Weights of a small transformer language model: RMSNorm before each block, untied embeddings.
MLP neurons of a small language model. Each row is named by its layer, matrix (down: output weights) and neuron, and shows model dimensions 256-351. Each number is 500 + 25 x the weight over its row's rms, rounded and kept within 0 to 999. Numbers have three digits each. A neuron's up and down rows have the sign that makes its largest values positive.
After each neuron's rows, "fires before" lists the tokens most often just after its 100 highest values on Wikipedia text that the model never trained on. A number after a token or word is its count.

L5.down350:506452463442532511479530464467496468479486521519471491491503462497490491476511463513491502510494521458481492553495449543499524453487503534504479539521532534507498470532497496479485450457476488537509487495484518450491506466512524471495475448505494521510501494486529473516465508529502498520
fires before: "\n" 88

L5.down526:477488493543476485506521489527497514502536517514515557546520458449493495448498495490482501494504487482511504471488528467509539495500518498486504467482534488454471509507470474515489511495493464464527495478488500428495505509534519487503539498510458516464494549540535482483477489510519537499
fires before: "\n" 72, "s" 5

L6.down251:511528501444532489478473521506452487526521456456488495522513513442527534457497486495489467482507488493500469506537466495480490459519505503488488492532499530463478477512497524476523492502490500460501439484499497526519495530497499495507509506568488472530461523525487546471455490523548477506
fires before: "ing" 37, "ed" 19, "s" 7

L6.down122:457490487529464521478537554467550468505455490484509529489478541491467533524495515502488489505502517479514526505533483476487478456583506526480515513543507482460490500511541472460481463507486535532499519532473494460451509506524506501448485505526473544470478493519537499499499497528498492505
fires before: "." 41, "ulus" 10, "ru" 6, "rup" 5, "ll" 4

L10.down948:481499510510514504439492428499498515517531463503528565475505469511473465516432470520493489531526491457511508504479526501512507486538532510542494503503504467506543518484520486512489478486500499504514504545500489496498491528457512492461468511510534532542500512497476480511520488507472486510
fires before: " |" 63, " (" 26, ")" 6

L5.down1124:506553536490489469470524500545447507494525513520474464504474516521481452504510478494561500534494492498484501485522470505451455485494484485489484459543470503483480502507516483522471514489525526468486503485510488541468488487499528564520515494489493487495481497521461516467539521521528472499
fires before: "\n" 91

L6.down1106:511502490511479494510513531495481497476510524494493553499518484477450487512465526470547474529501438511469467466561511465545456465504522564503477518500498547517450528506505552530493470492491508495507462491524531482483510497514510496520528511456522518495511482516503521522501459508471508492
fires before: " as" 52, " |" 11, " of" 9

L10.down203:487516493480474494518463519488488522497489506507509501504492494500522453528530528475486469501530461496490474517503505502514555485509474511507536512476501505557487546548469548523484511513499505519518520539540468431505477484523529499512461489512469465485495469453466535524494542487475506514
fires before: " |" 44, " " 6, ";" 6, ".3%" 5, ".8%" 5, ".6%" 4

L6.down244:540515483460496552511544499469480543493475503520491490500497526518502438493454531489516491509481459477449489466430503505498510537508477489526485530498494478494489516504464499497492552492487488479510498499554517513514497500549507497503516449550466494496553517507499495522537460468468468539
fires before: "\n" 55, " –" 5

L6.down783:526461520504506487511471523500547503513495496489512501493520530508539536545514464490540535450490498542491517478463480451488561515498473461497501480478505471502559541501538429485494477510494491452479474497520483508521506494489491496532527461494492471532464488522512497509472489505540472508
fires before: " 0" 25, " —" 19, " " 7, " 1" 7, "\n" 7, " 3" 4

L6.down584:504520496482491519509496490557517542492506501499564501565521532493477512505495460487487501413502520506501511516530496470479489477493491499507515501460525511471521514494456472513477493493523543513487490469502497525504495498531496473527532531499565483516500506502485515467509515487497500470
fires before: " |" 80, "(" 4

L4.down201:488446492501503486489531519540516546481465485499496565475481491518481475539506500478484489500454478471478500494507486533472496520466512508467524459489481512516469507478516465479475515499515518498507557482483487517500509477493495481530530481484548532536516507530532466497508507496504520550
fires before: " of" 59, "." 4

L6.down1037:487480503553475489465508486512502486520476467493478508504482496529488536528435501526500559475552489458505499496487514509479493485524459499516524484487451475487495507497492510473479503566477482513520512529510509469502519482497519480441451480504468543532468533483474486520519501514505506467
fires before: " |" 32, " m" 6, " million" 5, " km" 4, "/" 4, ")" 4

L5.down805:486479474474445513530460536521474521491535530509523497499468543495497525505434494468511505463482527504537507463490532514518478526495482471514438533463502491503467477493518498483484505516487455533513485487508526486475466462514515502496527476477460494526498495541458527490534483505484504508
fires before: " the" 41, " these" 6, " his" 5, " them" 5

L5.down98:541485505501518507472454513493468486542479510497468531512462473498490501526491502525508474556541527508519468484516501485471578490511518461539492501506510492556468465496507467475535504513492519498501495491499467501477506495532501503467492518486512495519473506473470510513470493526487454509
fires before: "s" 46, " |" 6, " national" 4

L7.down1302:513489507519522537521468453492496463517508488542473503496493522469517497522500470537509490523489506463507505446460458532498454524511492501494527501524444492488497524527540546479507524524515512479487505465508447527516544490500507511534512531482522510471485520476494544504548499525475478471
fires before: "." 27, "," 16, " in" 11, " and" 11, " as" 8

L5.down116:491491515460505525500492496511500515470450459479468488499545446471502504471510516486465508472463563510484515492493530491482505511498501503543493555498539500523546520521526496488476508471513491473518519500503521496497524513535492501523499511445513498539531447545522504487479516476468500522
fires before: "\n" 100

L4.down760:484523512519503525520509520504489483508441491487520477545492463490525479519506520531531520497509475513524524487454481488515513539529523506553489503494488481510519508504516496450509477509507499476511496553542486529529452478508503490495438500534505475504517497525485461507513507567479457482
fires before: "\n" 100

L7.down373:496468534505472489490461477531489499494484463513448508556490472506544572545513482575467497525535511499504539488529496493521517501486496515518504525474432495532502525490495489530489528421524522495494480497460489502534516500498475515556489459498483502494495515513519524517501482473453484533
fires before: ")" 31, ")," 5, "I" 5, "C" 5, ")." 5

L6.down536:510467508484545506483445546498487525487519480552530458508496534497470528474513515470501469498475526455498515535460510504465483485473478521457496508509479516503486507488483488500523488462488495490524482474494497544472468506451486487497493534535457462508520490479484532534505504505455508507
fires before: " as" 24, " in" 9, " on" 8, " for" 8, " with" 6, "==" 4

L4.down1203:508490496501496500508491530515510498476514499478516504529516503471525507525494498469494480504501538494498440481509537508460509521492475494509503518526556478480519446517539510509434466534517565489511518496518519523509513479515486474503523548526492537497509491547544495503479442483499505472
fires before: " |" 65, " m" 6

L10.down470:467475537506541487487508466526500530502521484527466482513498455529503507508545517480498498502458491472474516439523487487498466481485485546479508521538494480524530514498475484457525449515483526478493502512498501504522493443524526506554522497471484494529480553518477532515531509500527506528
fires before: " to" 24, " for" 11, " as" 6, " on" 6, " into" 5

L4.down1298:466523524506492475475456518480505459509486532501562537502476501526533523484474474512511519516493485484483530475486521488542467463488488531470473549527503472483499502491492509490469467524473517494536514532539525544523516515472476494480528486517514511477498466468541525505534488475533493514
fires before: "s" 84

L10.down1122:505457505481472503530492574510470505475449506472497496542489467541472496497544504493522454519511460500520506452502486486465537540476496484496473503501479540531529545542524511592483492537536534570524510518489531483478531523512545475481494505512485467510509507525476561502494530504477488482
fires before: "\n" 22, "," 17, "." 16, " and" 8, " who" 4

L7.down937:485490512493486575490493504521513508485480474506460523486465508524534514513523496502478490530480449514489499532449486467484501475476515546492525487508484520504506522514498489522452465458485519499468489479488474499538504485534449507516518539501418538521534517514487490500504512512501503461
fires before: " |" 29, " –" 16, ":" 9, "s" 6, "==" 5

L7.down846:518441449474470477525499492476469504486483483493525529473528479493470494494467459476532500499510513476522523509525503507460478507501501525447471492513515536498462521533495520485506517461476514512452490497531524477546449480471462532454506505509537473483515497524544528537486449495530488515
fires before: "s" 56

L6.down1271:449469492501521479504514490525526496506506519463489467499484494471526507511517437474458457536511500454522508485468471457461466525552475486466474478484534503514473477476477452470422489555477503528511501479500476465505503488538500480495501521517497508482471459492493452501538481509527480490
fires before: "." 39, " the" 17

L5.down505:484489504529512468511495500471414497429502503452508469542503517480469566516511526499542479522492503505528463500514484490545474520543503519495504528536514535487507511484472470529449505526498469508507524468481497534496518492493524492458471519503537528518476530532506466479485466470493469501
fires before: "\n" 41, " " 9, " 0" 7, " 2" 6, " 1" 5, " 1;" 4

L7.down844:472522493485514486513490515473477518490527501501460521524510487512496489474488482506505491507472546508536513511441505522494522510518490517492464507502486447516508496501521483491531452481498458527509493504499548476517497557500484482522487535488489537460523491493514506524511500521525534533
fires before: "s" 67, "t" 6, " in" 5, " of" 4

L7.down1215:462527482480514502535492570494493518503489529494454511506507468513517495531468496497468464469541504519525516504533527535511481499535515475496482565489550502463502456475478519509514501520520468507491489474514507504500513515540510481501514526436531483511545550533464520511505557472477512507
fires before: " States" 45, " the" 18, " Nations" 4

L5.down633:529505462471485519511536514510502475496469448454474467500505493542512488476553532506497491485500523515516521528495506456515490475517437524565481492524495501491498503482523510477495473550530508489508579525494476502532485482523481511488511474515527483507508523438506526502534500461491488574
fires before: "\n" 100

L10.down779:548499500517500444519501530512519480506524502526502510499508477495490440480481486506470467520470465470484526442460512525470500534512471505488555500510513485471514473458521517553488512480501494471506522496516519526517539496463485506517502471478490525455510474513520508502510525545518495506
fires before: " of" 86

L4.down999:517470498477506541515534544488509456491543481458515528493548490470542496509504444489520521517510465521486506504532502521454527507519522485482536505505525446483494480495489516507472527504522502510474522476496539507493509496459458450516500469505510442436492523505482510485494481443530520505
fires before: "s" 27, "th" 13, " States" 11, " Kingdom" 4

L5.down67:515479464513553539521461478508465474449467473495537511524531488550527553493512536529496491483509465535509482503543490513504500477463514473545479515499523471527501505500542528538485498543477490502501522510504503497534541477492524500516529484552506505484484507542533511485506489493532515535
fires before: "\n" 100

L7.down628:503510504574503526507535474488486517481508509462465519446502478525525485481523474479514517515519486485493508474476488493554519509483548510532480521475447502508490533499509514532465445480494520549526540488523498473481456500542465493492465499527523525464486491500536502489459539499527500509
fires before: " |" 77, ":" 4, "," 4

L10.down811:506498428478498513468420539488500514479527511518555536516488500540543480537549462549487526533519482470519504454517501457479506504500487476501499499482518519515504468490467500484508519510474510516442517536463521500475496477535505512460517466517529493483447484467471506495557485524475509484
fires before: " of" 38, " in" 9, " with" 5, " by" 5, " from" 4, " to" 4

L6.down891:485485466500521468489510480534490515502494463500521485519514483468500526463505533457508498540505509488541517537493467492498497530530507495481475521531503508499475473506509487489523472462498469496510487509499526517445466503490527489518527539502498475500508517539511481460500523478542493492
fires before: " of" 73

L6.down798:474470543533530497489563550513525466495490460460506538495463464506513535511514495488509492530494489485534500511557484517463509492520519495467492515502466461518545496463508534483435526499481534534466494528548551506477500502509481482476482478517494446493516488510491514517482515533480479491
fires before: "s" 59, "se" 15, "sion" 5, "son" 5

L4.down992:540516455472488516520548500527522503481479510480484499504518508524511507515467465531493515502457499511519511522540509519459482562516537481508506514487503480503488483475520529490466452479473455501460514528510520520517569456551540481483480495495488478503503512487502463477489476510497491542
fires before: " States" 49, " Kingdom" 7, " Nations" 7

L6.down23:526504503492496494492546516516505543530507474496474507492505535522505517529473493470517504532465464520534500491439544455474524537513504473495500491514486501550519538491504483524480512496491497465489542478503525521496502495467442477547479530505499524504451505509477495505507471527480518479
fires before: "s" 67, "t" 8

L5.down489:505469492506550499512509494515499532510511513511524485494474503521498505487470500492526477514492482477490514508483485490508455517513471466480490517497504445446531513534473517540533492512532494490501507505509491485512514454513544524501463524508534541510503520519496521472498487475478479461
fires before: " |" 52

L6.down1038:503540485526496493512444449477508440496488489518513504494496503500521465502504471483502484467571505468507507486519508558485500508465485458487513505482468529450514510493520473513571544515466541477485458515457466515482458505485505515550481513482495492506450449513518475521495504500507501476
fires before: "s" 86, "t" 4